MLP neurons of a small language model. Each row is named by its layer, matrix (up: input weights) and neuron, and shows model dimensions 16-111. Each number is 500 + 40 x the weight over its row's rms, rounded and kept within 0 to 999. Numbers have three digits each.
Before each neuron's rows, "fires on" lists the tokens most often at its 100 highest values on Wikipedia text that the model never trained on. A number after a token or word is its count.

fires on: "," 76, "." 23
L3.up712:523550413545564510536465505424530488452486456566509507486516551520444508534483558540528512384435489465481465498552539457485525496435493494453499503484525535387525514484428564506543540455438568568530443502465470502491500477478527476479504519553498447523490480491543497465491515648511559504

fires on: " |" 91, ";" 8
L8.up24:520515384514520538537538429514535541428519482508545470462456499586552509495499474503439490533615527457467461433487527532534498508463418487463479502537447452548499463534484444442514535594523503541448496492511550569500477509520478512539495537514556560479481497521495524414533531477521441524

fires on: "," 85, " century" 8
L4.up589:499476395600517491423591482528527508496511550533531464492558559525545486502514535530468491490511519462571487489485536463454512518514467506462479504548489534587544457582546448480481507500411498531459518545510525468484497494482481445356446472525515515451472492531479465463478528568477480490

fires on: " of" 52, " for" 16, "\n\n" 7
L4.up454:496434477553514585456587567516533481517503467482480551523452486459482510493479488470467483576591478546443467504529462544484493461497536488526518446521476536483468513424419534471495454539499536508503473475436503436464562498527498542485540516538464492542458499541436500511451473494478487492

fires on: "'" 76, " died" 8
L13.up450:529507489409534387453464500578498482534526445489517494476515443521471507524495545495493501422582446555549520514524477490499524475468536443439494580489474574488494485507468492555517521520508479568458511431510425515563497476511525462505463507475548548468498514561547478471488491521454453445

fires on: ")" 64, " (" 27
L3.up96:518509520535535495512515493537592530493561520508528562486461508442535458495503507475488538550524573499423565452487456434539483496508520477488534533465475502505526494516489531502449478458433515588448514392503476469497470513468484490427525443492412520507501525503497529532608496486421531437

fires on: " |" 28, "o" 7, "end" 6, " 15" 6, "h" 5, "r" 5
L8.up741:533459469459537522482459441447574569466527524515456523470432550563530508499478404550486481556518557453411509514461507517503520526513471559461583496503471531514490461588465478543465481536455573511499538522473550484514498544540418507509506425493522544469537512491525538518535505455526461448

fires on: "." 38, ";" 16, "\"" 14, " |" 9, " -" 6
L4.up493:513508463431470526539538553496495483484492429539482515477465544458462493514501487523509584487455482505525451450519492528567554494500538539514489498495551543423502622485445525470554474485426483387486502466520533531527509551542550533450483481542444511540503537503476491521493477521513466536

fires on: " of" 86
L5.up149:532545457571468519510499531479461541591469495532478537501430443411502515482581512486509474502525459472505511530492419492433473486554538527553481513593512548522477531434443474537531473531521503511423569447459467559529558507516494552488507496535445463528460482496474519476453523459547455494

fires on: ";" 22, " |" 22, "\n" 12, "  " 9, "|" 5
L7.up566:499521466493502555536503512506491498504466540520523516469558516493543482510489616465510508523540473518511482528423520542470504518455487500403437467441497547558538478481457447518501523486494588545541508456460438496529554488446472517489576467496517515502468456524527461500451463492494450528

fires on: " it" 14, " of" 14, "fa" 11, "k" 5, "f" 5, "t" 4
L9.up169:489408481520536510472507413413545496470494549544469568501443426475496532494485504391519444573542513597513483461570481545453558425518517509557516528523460500506478506373497465478530451509501439517497536529455490537489438531530512517486490516562518416486523524519474542528553444531577405557

fires on: " (" 43, "\n" 18, " women" 9, " men" 9, "ç" 5, "z" 4
L4.up150:530508510522543457475449506466504487546479468506496477463490447531472492426472525525559535512473427529515502494509542481532489572555543515442513407528548520489439542543530501516529479522494498523510441507528528505494425566461491410522559481469444449554465472495542484541567565509547460543

fires on: "\n" 75, "-" 18
L13.up452:507555542488548485491509439445500502518531493462496467462562489550488485546498542478510523507516460491533569454466468448462471504525482555482500420512488523516392504456467502497542421418524448497535454427474512553490509484472524410555540415512501520555480494549516535507499541514468502539

fires on: "," 42, "n" 11, " •" 6, "bi" 4
L7.up760:534477431486483496489538473492502515514513555605490537471514541518507538512483430510441547378490497530478473484570482490523441544474511489505593485537543544499491501535493509550471446483550439492453499480498541452493470416500598493497514437517539423536494464477504531446528569513579500553

fires on: " =" 44, "=" 40
L5.up758:525487464551472475534550494493516476555446407484522433423464518542474401505532473484498576519489455454544509485485544543481423505509486457413484536487525590442504558484498440449563490516516572502514556498520443533519464476459489482510539474541549494498519438530547508468513517493559543491

fires on: "." 43, ";" 23, "," 19, " ." 7, "—" 7
L3.up495:487536502508528458385535516475573448558453560535430557499507465402458474510544475465428517525486412427462471539469527593486521561521481502532537458476500473509510544443471474565561521518530516562424466441464532475553512509505471487493560466466501499457481463473497460516553519437559480553

fires on: "al" 17, "y" 13, " gen" 8, "ing" 8, "ial" 6, " as" 5
L5.up762:474414534512529526514489484469528427485573527509419468553508534554448497531486531494552530571496505480448474513503498484455512497563531522510496493438497410412509428445519501517487533495476474471466541534478472431483509473493520516527497504522462491506430526472495578514501518486500472510

fires on: " |" 67, "|" 25
L5.up722:519610498514515507581476406491533547566523470538513360442466554450581469473533528541517479545456476462472459506549486514508513501548519529471533479478478522544458437461498500495488586503493545570482478461535499532464441460498472498548523529511487476499470466521498493480482417338556497485

fires on: "\n" 32, "." 19, ";" 18, " |" 13, ":" 4
L3.up467:474445528537497451490442431477554502431469460492525522576504488472471516483545489464544524567509456516542498450483520474578487547488458497519496546450496470517480479546464560520573483453455474555470615500550479525439419518507532449505537453477457522455530499419575473507554478509557528535

fires on: "|" 62, " |" 38
L3.up206:458463496554485537543522425454526496527474476568489578527490562497598493530520542488549485468530492520460478416539537581453530502503490461482500536531487422549495517531474539604525421467482532456444541519518476501468523531454507474511508587483473560455585485475506508553475529508527472466

fires on: " of" 73, " Mad" 14, " by" 4
L4.up575:548543575566522508470520529552485535486453475548488457539455557472469479496524545483458505491504542438505497496500487417512472508511515404478543547480465463535529482510529472588485447483412505512530519523438441493448425360489524466413512467522466498516547466494491515496523532501534500476

fires on: " and" 57, " of" 13, " (" 6
L9.up519:519533526542463555443455531496512461543544435474580482458516577508494511446453453539453564517536481538443529509527481524472546454479511454508523539450579533568531486477505541550452471523514464464509539470474507495538490529496468500586581539467522525511567523456415514496470501482505519508

fires on: "st" 17, "t" 11, "n" 10, " and" 8, "la" 8, "r" 7
L7.up108:538496484472566531465533556496514507451461475484535557531492491521519489541579524561623509581499471456475519479492518541501561502528403488458484567585471480513453510491488497438526550453491495479489415589533530508469451607529533484549516430440529488566487512468455523492457549495496514486

fires on: "s" 42, "die" 10, " 184" 5, " Miss" 4, " War" 4, " 18" 4
L4.up694:509506492456546532511496467453494483436483538489473548445527524459507501477520431534401570509530517491485517483504457469498484528549411515504497517375520535561502517536548497453559493527551460550528585518506548484512477527545457417456531518525507506398578544539430450574498511507494458461

fires on: " known" 16, " a" 15, "\n\n" 12, " was" 6, " is" 6
L8.up547:457485481494486518509435494518435516471527496544538466439503458490533489469425469499423505538471554536500554497513577524591540473499496509503492590507482559474480504459429482465414500459519480538548563418515430462525442545526526516563465513511448433506471488492489545578557489486504560524

fires on: ":" 24, "," 19, " by" 15, " per" 14
L2.up558:483492510549531480530545481549491521456509526520528550487496504545569506549523464437526473454419467473574483476488490464475531464497570522531551469549419466549443452457518464471430489489492483605498532530494460485470487443496501483497439482537519512478467532545495524550535518542532492500

fires on: "s" 25, "n" 12, "y" 8, "m" 6, "er" 5, "on" 5
L7.up658:446428447542517474480514532448554526524488493572479488538514506461489484499558491533492508463540514499540513461504570479479528506542449443539482472529501457511464496460547522494395518495473423452469493501516376507535528506549521523555479469482487444512437476544492446537451516445484375574

fires on: " when" 37, " before" 26, " if" 7, " When" 6, "When" 5
L2.up203:440497468503558466496465474547512549430505445531514573573498480478482457569441460462550519505460565511475496522555502529411506453479421538463467458494530451495534499531550512503422522525496521464566447486574544486413508517548436463505489491504473481559492456510540469507528454463544547430

fires on: " |" 33, " the" 31, "." 9, ":" 9
L10.up7:480541429518443503437465455448550501541521489460482490511455497579423498468548523526455511574484494538444520502434526509492488435472493533500572552513467541494555485471527485460529466500544446472511475456532534541473549463490469520531535494482491542485504520443501480540433497491469468454

fires on: " to" 17, "ing" 13, " an" 11, "ed" 8, " a" 6
L7.up254:478517495508515491499521580494534447502504483578501535507435471525490530495475522527493539477505510534506424477535464502447524558609470450483452474517542520501503475536490490550538405480514404532421528520508505508469562529510437542512550431440542510560423491501520484477560497465564502530

fires on: " of" 37, " by" 22, ";" 10, " |" 7, " At" 5, " By" 4
L4.up619:470492492446557587517424550521492463466500461536478492533452483553526516548498480496485511514433508500533557490434468471465553569521436529531516496529466464589528501518479478551477447481566480490511508514522492516470494560564538454537483450471545536536520450588480499466459544434485445493

fires on: " from" 43, " by" 13, " were" 9, " are" 6, " when" 4
L5.up131:488460523467483518493535528510486557548456452540513506524536496559506468503498541428496433547512556483467461470556496412515506549491552485449499421566425491568482468494541430522505465511476551558551443498526492452402467515492556501417458462512450519510476491493542548564479465561476493522

fires on: "=" 60, " living" 6
L4.up120:500511549533452420521468507441499513471462420504590465421486544512487519496506498485456536514505515471447507526456487528523511573543576540508433509454507507446512452483456427426510518520543498450513437503509492540469482502411479550515572598484514515518519544536478484471507576592525534510

fires on: " (" 36, "+" 18, "th" 5, " n" 5, " |" 4, " praised" 4
L10.up507:520563463480561552426526510479545426547484603429493526417527500435529540528539482367537495500526509431465501433490506568496522474484485477527489539525496529519517502428544548511523512449438535496525545505450508544475529491577444511470506568491579528522481526519492457527528446472483441504

fires on: "'" 77, "\"" 22
L2.up214:506539465515443490527559481497473540480510470563434454542503587444490469505497527497513550487491476485523511469516507547462483450466427504533559460513491457493537546470588536502480561426482508419461584548488520398453501514478470458488531531501536495478446528473505410491540488510541450522

fires on: "=" 65, "us" 5, " =" 4
L10.up80:510520489500462516459502557513431493523483471505595423451482594564450457550542559567495554531461485497433524508485500415494461498508509466425490536438540460536487432454487554535535497554514499459501499503442504488478378537531420516492525578571508569521511459512474520450511537508464498500

fires on: " of" 13, "t" 11, " St" 9, " wife" 9, " death" 7, " residence" 6
L5.up17:403472576512454472500506485560492555551453434448470486462487510505449470508472550480549468545514528499463521597521399472488480509487540463456446522486493514525487452435456519548522502520477488590474439499521515528498428463518579506442426529482526517523521474528529536579476516503538442466

fires on: " |" 59, "%" 4
L10.up202:466474501560564512599533504555449541576447501482493526517534492479534463558538467500478498508487505427501533421522548482513395483491469444426465519479507483544456446495473562503503458475533546476474512544496450537492541519459545549522437498489463583455466528476525480516471484458497514506

fires on: "," 65, " –" 13, " -" 5
L5.up253:488527425507533497467470455489465593451436512483535546447507463486526460524555513570514527529484568502478504543501478620463533468484556474528536586481573539498510525477451533557510470417452546503478499501465505622466500483494524507442480435505465560453517453445494489541516440510538482516

fires on: " |" 33, "," 29, ";" 14, "-" 5, ")" 5
L2.up341:519510509514506425475532468478500524494568465518500568475554496487477569529481446478503556513539475429464487383501486547539519547475517463483473486507529471488454456475474498517503480482421468571500611476528480571475511489554483531459531468545554464517572548495500434524562493543453498549

fires on: "\n\n" 74, "\n" 18, ")" 8
L2.up726:487527487451504566474524566407520440557464555512483505452468520465489508528430550519473485523457427509486446441474519527466579483568484444449477462512519508495587555521552527503489546543542608481467440474500552495531464496495435553479466520510491565612451475560496492426479461414465504467

fires on: " |" 33, ";" 15, " and" 12, " to" 8, " for" 7, " of" 5
L13.up347:563539440517450566502510511451502417508419464499568474472502549466468445510517498487523521541497504480491460496545494510529433422441420517477481552443562508504467475562515518463541441470500589450520524464491516630512507441464549461438566471459493513522608509523532507497520445564509520385

fires on: " and" 70, "str" 5, "sc" 5, "sp" 4, "st" 4
L8.up65:540476396485616445436529511548437453452489493554548481469517427531453475630505571555448489560498484444433545529529460490483429462510422549458458523513539495585478547486450434511507503543455530546450488565533485512491487507508501468493548489490464442447441512543482515484489555547460500508

fires on: "=" 83, "\n\n" 13
L5.up224:481503489574467449447482506522506504499465507535597506426491533504488454512480522451503507593491547530487420566503499469452508500476575547482534438504500524470504517487530458438466484512458553495481511518548415536456476482509481512457573619517636476569483488532534500518544487439540493538

fires on: "," 47, " and" 46, " is" 4
L9.up532:486530479486447547421536510494475488498502519484558530399517482435464527523407528485444519486464439492507552544568524527502553474505466471465544548496542508519480541480498466536481410533504550495537547466520390536522530437536484468555542509524540506420531508486468420481463465484516467536

fires on: "d" 14, " and" 11, ")" 10, "ir" 9, " made" 6
L8.up334:529429540521532481553500459522467465533501510498502475479486497514488536485444494508481505522470452514505550507449536526573527463521517519553481562444492519555469606545478516508431488476573446449505562503543453503508543572565504425471550489529463475489493530507436562504438475476418414529

fires on: ")" 27, " of" 17, "s" 8, " there" 4, "," 4
L5.up594:520434516464497583562602515515527431426571492489491592509456498428570528565479523553505465491532480455455462513540506516463524492511478485474495583499453513479474489556504527524522543541460485513536510445421486482519491476544463612492556499511482500470452453473450487449466528476391512443

fires on: "=" 53, "|" 10, " game" 7, "\n\n" 7, " group" 5, " qu" 4
L3.up395:531482505550467431474538469427500554511434451467521493528452498475469544503522502498487481517500491464507465549506466499571463482444574552485484494525595565480494457451533516427581465511546513493434473541520503654446509481474495493513450497513490438559433497572544489537453475511438534516

fires on: " of" 25, " after" 13, " to" 8, "ub" 6
L10.up406:488532530436508479531633496530467479548543513521480481492473508545474434528514467444531507448499483437456501490478515515537547535457469477440479504514502458548590526503515522531523434447460537474496521512519473518475487426501549504465562412524499391518497482473461431530482501459496543446

fires on: "," 25, " –" 23, " |" 9, " 2025" 4
L4.up343:511433494423503573519566516485547488470507479517616509498495497540491493477444492542505500519507459475436540493538496539479521481444450502479540450546521488469499465567530406524527460509412501524491546476589513549447477534565444483485511472528572483535589516537418514507576518561503520444

fires on: " |" 53, "|" 32, ")" 9, "ologist" 4
L13.up659:544542567514461537512510479516500490512557474497546492459467554548600494484483532505564454488543487499542517448461502527525512477497507488423428509475505492538502419539465483440528574471477539535511506471520478485445524551526442505544498517465506493512496501546483441493514561468547529486

fires on: "." 25, "r" 18, " |" 15, "l" 10, "n" 9
L7.up586:528561436505529451464474456447556473538543546510499474498461500533363464497527535587515457486420471473529471462461537527544510492479557448521533557480424462464503540525395507463503505451496459557464462586505412561539567495477484594511537466499548515528510508525527455558548517529532541516

fires on: " and" 75, "ti" 8, "," 5
L9.up680:497552468542578479440533543491547485428446479502485503453479566503477566536457466486488473503526507393558485506469477510518574553471435467500463492483550422481489525494485479514551559532469561488491493513480474460499522537501484509516466519502511452530490544507462499512530445505548418522

fires on: " by" 18, " early" 10, " review" 9, "Early" 9, " first" 6, " By" 4
L4.up65:534498500510529497516444515500478446560509488501480482455519529473493473513447470525518487523458476554556546486467444520486595496556512491493489493512544498435559454492506445488520444479564523486552500450524514570440450510526506539534432476462530574544528436431593537453470527455484530517

fires on: " |" 22, "=" 14, " (" 14, "," 10
L9.up648:547468523484490472506533433501459528534522427506510538537394479442540505514511492491511512558489521480461543504576519472471491497460520516457567542421582501502487522527460525523516540552539475577502468485556527473508467505459529489531474443511610466518457444504500440530512554443477459467

fires on: " such" 36, " known" 12, " same" 11, " than" 4
L3.up490:511564457506510468572520513516587516543495479516518526515477510500492527515473521432455505382431556494448537508543525533526492560526460515485458540486517473490470479530504477545458508457407530450545520449516491526555549484557510489359524581520428508509516536502472509506467518456499563505

fires on: " had" 18, " have" 14, " a" 9, "ush" 7, " to" 5, " has" 5
L10.up497:508501486443551517503486485534549494535497399511454498473508467509513509453503396564489547478454500540456561423567540451467477413542521486496492507473431500551594522521556577447464388532524535501518497457516492530542560529490531472478541498517579467550514485561448474497553524580492548476

fires on: " in" 33, " the" 13, "ly" 9, " of" 5, "ion" 5
L7.up73:434491489448458494463550529556488518495476451488578467450427505503482508485348433473464555513544512439497507533507483539553486375460522491550521432535499555509486452504472499507535509518475518548539482482467491467556498505546444524512517491511535483485539514479460502528477473424499431528

fires on: ")" 18, "]" 11, "2" 8, "\"" 6, "x" 5, "R" 5
L5.up410:406435469431510513499487494426538467531488473478471501464439529515535479514467513489527575513505501575517476493499543517556543526507462465405485540493533421500405583550551475526579459473502470495508515497507536470516505496477459497448507540489597544457519531513522493484498410533483545507

fires on: " (" 41, " or" 8, " of" 7, " place" 4, " from" 4, " the" 4
L3.up489:478588562520566505519496544515483535529508479481580479516459477504493520493490504537522530509438499451471429475470544470398494473517555524532454463475593535482461484503481440400546494529458466455427495403468493500475442457408522557463476428529504513575545520546446548529535454477486537504

fires on: " This" 29, "ter" 19, " this" 11, " All" 10, "ther" 7, " cont" 4
L2.up165:473450491553522405488510482517440587488517447412534461473583475550512503563533477461525486573482503513477496532637511498441458466529528558503520540524473520488504626510529456486497461504502532556553502516501502503531472487476511411509498509453521526506472516496450514440522502466581538493

fires on: ":" 33, " in" 16, " held" 7, "." 7, "'" 6, " by" 6
L3.up399:513509510506506510503482526480557581560451419469452571515452504470563491557492510512454527570402499500538480452503500495498483519468513452515527554519490504454460507492505504527484463514453467483515589504438493488451523429555501470480427522538473507541562526475549566564460553483582470444

fires on: " which" 28, " that" 24, " at" 8, " This" 5, " where" 4, " this" 4
L3.up21:462520483568491513559459410455459567517550539494501516496483510502442507539504460515565481516572474511577476491617511447458475421417500497484488547493532536497484489496486465426515450485445424580582558529472475534555572490468555461488445496507460514565516499511525467462527521547520535541

fires on: " of" 38, " (" 29
L4.up574:513537453549507500502420542505548551517472449576550429486482541480497550460564534540500488535488465527461472439510545519508472585495484462436497517555535535548493479511535435420554498494514525466479521456407485468536542433392486551446474544458475557507545506528497579413503487545500478422

fires on: " for" 35, " of" 27, " as" 9, " from" 4
L8.up191:561498496441502554534534466555529476484470472551444465540492594478463594526551503450505478492521410520460373516495540511523498558481491486467549487544551499542534489461507492492448523483435469425588581460492445493467521486462500503470513575478477586470479492531507467513466459490567556423

fires on: "t" 17, " a" 13, "%" 9, " of" 6, " ±" 6, " del" 5
L5.up495:468523524465437497436526514520463508462518472483448524461517499484431462447532528567565522495516534481491473550507453502431438469504490426501500445498420514489507579518483524496518476560478439520494538457501506503478509471467519496486480449462491497512433465504542521534519478482548487495

fires on: "|" 38, " life" 6, " time" 5, "′" 5, "." 4
L7.up722:546547478638513450501528525508528510489538568498516477599494486511576534488549480529401515483520503467534509433502569467508411549564482518512498454490470524472481484535527556540482526548475525481504532442503522508465521511462459525446468451488571502506496500542490452555538507428513511500

fires on: "t" 26, "n" 11, "ini" 7, "d" 6, "l" 4
L8.up388:562394472462521530512547557514499459503466483498524529504450565539486512493476582499557521529514430379525531566532508507534539517539518447609485489542446448483455527485414501589481501518558492476502433468539563455484590533528481487466493460488503472547486488503478571464485473564558488508

fires on: " the" 38, " of" 9, " Th" 5, " w" 5, " in" 5
L10.up453:475475465519520489518501475523556538447504449479404505475502545466447512467460524476495529541561529468613442576462517476468464509533486512551529571493456461516508553529598485487395472532437532514519499523476507472426423437514494555481529489450434546529403524501497479516402537477497533465

fires on: " had" 30, " have" 21, " has" 16, " uses" 4, " use" 4, " having" 4
L4.up665:482450428547496480477507506576470490556459546521487469481452458511496503495479469442512472490490453572468488478535522486467482499533501570509468560497479453536553508561565498458502463522534460548511478483538443550526535498517550443591531557452511482519519517554512495512546549629543467464

fires on: "-" 30, "t" 14, "ly" 7, "er" 5
L9.up347:401492519524489489513489496479534529473537514551479488531465510503479509587490516581510529573530449420511548398542543419469526513461529497511482476488443502478385465526549492474472494560455521516497548489434489473527483591534524444500502498510546484507515535515478530577522552414513468441

fires on: " and" 58, " All" 10, "All" 7, " all" 7, " only" 5, " most" 4
L3.up302:472495533498537559442456536525439478551561457554550437507545458531513555451518514543437512538553482580448456540479483437548527478512405485427495490561470502530490506549531475469464566518495520447579494497497512565464535579489551469525447487470478527491508516536534497540425463449455458509

fires on: " of" 49, "," 10, " and" 9, ":" 4, " as" 4
L7.up186:499496440487535505485534490567469554473410503524526532436482490501517508534461523527523494492440495472476468461505422530475527479516469494471477550479529488541465467502457468455513533463570514546520503494439537529537475478514579523406509472528430533532533525483457508533469461547515447551

fires on: " the" 23, " of" 18, ":" 9, " be" 7, " as" 6, " \"" 5
L8.up55:522497453512474538459450552479534494486473490559570587557464505527441482472542483512499469536466526525442453491550499505509543429483495405477489502487499467503500508544540470375483445543437488532429562502519474468539471516472559454473501443501512459508536515486537537440570430576480511456

fires on: "," 42, ":" 17, " inter" 6, " over" 4
L2.up398:447448457511464438589587445493475584501589517515499479537517532485524550458494485501506481508443579479500458535484419453478516471469495462396513455555447464531467488479506533478515512533450497576556531577424535462528508430555472539470520433541528492430427529483580544552517561505423464488

fires on: " have" 37, " who" 15, " he" 14, " with" 12, " had" 8
L4.up207:515432496525513489496451479488493519588529587525572520440504483499523522495488522496427487534416503471529531496564469477492497546496480435426460496409559462501450497508548563505500454466511491532532490476555412572553530470455597491481575602458519489527460481521560444512485537498507557518

fires on: "." 25, " thr" 8, " were" 7, " or" 6, " living" 6, " had" 6
L3.up635:436476494560525560464522508498525528564553477559483495559594554496517464540512487491444501539446477514516423454461601483487510492506515521496499420442490502488492464562450521513502449420516511477478504474445474515508511519521500540452402486520432529517542552474529458447473505527436532460

fires on: "." 24, "%" 14, " were" 7, " and" 6, "," 6, " or" 5
L3.up543:480531521470481523484495494545480432496539475577468537504503514512494456480515466515529538559534516485492470465442448486490552489535530542497465471455526516438445531561461540592515464475525501479516482432494481530521501575451530525429481482548518567508512466468480452456501484483531538485

fires on: "," 22, "." 18, "\n" 10, "\n\n" 6
L13.up85:507449430571540483534487513471510465527413569503500478526514482526497501546517453486471430487502521486472515542545470492503516459506510419529391486511483479530511523484515531451500453471460518522516518478570475514511517505530531474448501490500524563443500577452438476514534419477530514529

fires on: "." 66, ")" 15, "\"" 6
L5.up653:501522466507514509479462499418578439496474454544464532560473546487458524520425487453487548458503492491447445425553519521457513527576449518448532504442555461441528563498499569493484511414509452453462521426465604470493507542508460520470542547531568486535471479506485516512498552539515555507

fires on: "=" 90
L10.up426:531498483624479502528506461502504512519448517491472422510485531473551446477430420525459472488515444478560501508501509533481486437524543553432535471447492495504522504524525562467524476521530483509489503490404498466483449483463491505546448534468570551494458520511523440520526494447509578518

fires on: "-" 62, "|" 13, " |" 7, " -" 6
L9.up307:473511464467457596472537536474502550460435510507470516470525528559544513541482517500512428509538465459482543437516496505488445491487445543446431458509525436508490467585532510441543462543529470508440483463558469482461511530556536437521455567536458563459464423529491443484533455470481499482

fires on: "19" 22, " 184" 10, "39" 10, "18" 5, " 18" 4
L3.up49:551555481466521476536514475494560528452486523468513442487547578458553548556526564500474564513475572534483446479466455504432492577510452452548424499492531482498580478535494482449516438461502477498543564500515559485497435515573484561533501477584488457428544508538531485491512463474527521556

fires on: ")" 100
L2.up507:550516495452528568478539475545508457525575494498526489474446467536546456603515573456505479541543508477518479511555458427527482530517439501414462519468504531428482484541479514481511486514503554576479515454529489486500441461474508510481541495504501493509439509522479519493508483495484529485

fires on: ":" 42, " •" 11, "\n" 7, " (" 4, "-" 4
L9.up172:485520572530577497420505474469552520508520450486507493476451498494483542480559525516554555540520532469538460476518546482446520500503490540463507480500501493574516473497461498491547526456488434514446541480471420535437515453523545414549529411493457537475472500498552501476547549519506504488

fires on: "=" 98
L8.up716:425466497545505485570547514503442492520537480520440476490529488564536491581527481469514451536528486463547470502437486498440483520511567494495530483409507515470476610484481581509478485490575461503500547490497485485506470491541593494520482582457532546492502531518591467449458443490519485557

fires on: " over" 16, " in" 16, " a" 13, " an" 4, " for" 4
L5.up765:488499518476481499535440517434425459501505490592486561521465492518513498503454509530499449540462458553503493461446517545517491499522482532495521494532480553486536444428519514499526457518503461487466497474398472519449510499510470504499545472484538503484463532499534461548468475492562459477

fires on: "ti" 25, "'" 16, "art" 5, "ue" 5, "eri" 5
L8.up313:487524479445485520553437438555460546489496512595531459422543534548525533522471517599519531435534506496516528430483505483492547494478522489529472504557502495523468560461503496551520477533550493465554523480497453458540550501508530407523456469444542590564456479583565554500493496490462530499

fires on: "," 69, ";" 23, "." 6
L4.up568:534517461595495461417555513452560537490457549556466458476567594504497482476552496491429524529494462467521484518543477506523496538523508467513541473507507484504505512525452498534510466491435497487481506509515474444521503530516483502396531459544534529531504538462473488556516477432474476526

fires on: " and" 43, " /" 10, " a" 10, " =" 9, "," 7, " fellow" 4
L5.up276:524521483498481467479512529481564482490421460517482514385588463536497436514521556547478475525568551467399479496519512538541419435489502447518541516524571527475498440480518481510472508455485477498460531469468465554516475423468529494465556485466476488545510438481485426481436513595519501411

fires on: " a" 14, "si" 12, " of" 9, "uc" 6, "ly" 5, "ta" 4
L9.up432:522476509522442546472540513501526489598441545460535521446451512473438513553468481550553524462515489504511499511488585483526458511494510497469518497586502553431486502521444526451392491521501518477464450493503415431538490456500469498493566551573491484535474485579487551550472466456446571513

fires on: "ly" 33, "-" 33, " and" 8, "ren" 5
L7.up212:466474547492493503486443447478479468530520526483501442565567556504499491534512587547468521534468422403473537529499478503517579454491434489523435520448539473449478560562500489425483477478578487472553506582468471596509480587528492408534461464484568472504450563480479507471477516443499504483

fires on: " was" 23, " an" 12, " is" 10, " the" 6, " having" 4, " were" 4
L13.up463:475491522478415514513510541517477469501532516536568564473485460504561517469415463436501479498469505508548548467460545434548538503493495513523510506485464536452490474427478485475475540490594567516479571498495502474545389539505524533489519498524422491583537563503512528497516511476592460468

fires on: " and" 23, " the" 16, ":" 10, " |" 9, " ra" 5, " of" 4
L10.up340:514544444562501552426503499552506462492531484445459496566440485480469481532501460540481489594462529446520465468476517471500560498467500442542552484487534506513515507508457476541509498521505528410461424498501441554506499435528506490479553539445503480526472548568479525578477480451481424463

fires on: ")" 27, " men" 9, " Fl" 6, " half" 5, " foot" 4
L3.up592:505496438480474558460503485525562515452584540553542442456448473575511426498460468474517509498463491494507509508507502543501458496539470519484530486457472503508482469455431480555597552438469512567532521435565557456419468499466558516520472513494453544467469457508508536559521498503493545494

fires on: " to" 27, " with" 16, " of" 8, " at" 6
L7.up420:497461500608516450434499517499504468489503490474508526437463555482468437487483476537505444458505508512434438527527516494546538494508425437484510551554507555598532517518449469572455458506519511527502513482491538583516474445532514511472561551467551536519557572539460452470510483495453485463

fires on: "," 97
L3.up46:563533439503544466518468480495487549517488450545512490479534531518506527548473532554483548493502479555407476466402472595513521476515490505488496504557555513546549446528517478543505533419460530530505559531477518623462502400555526440525479494531518502482557558512521512529535482526542457416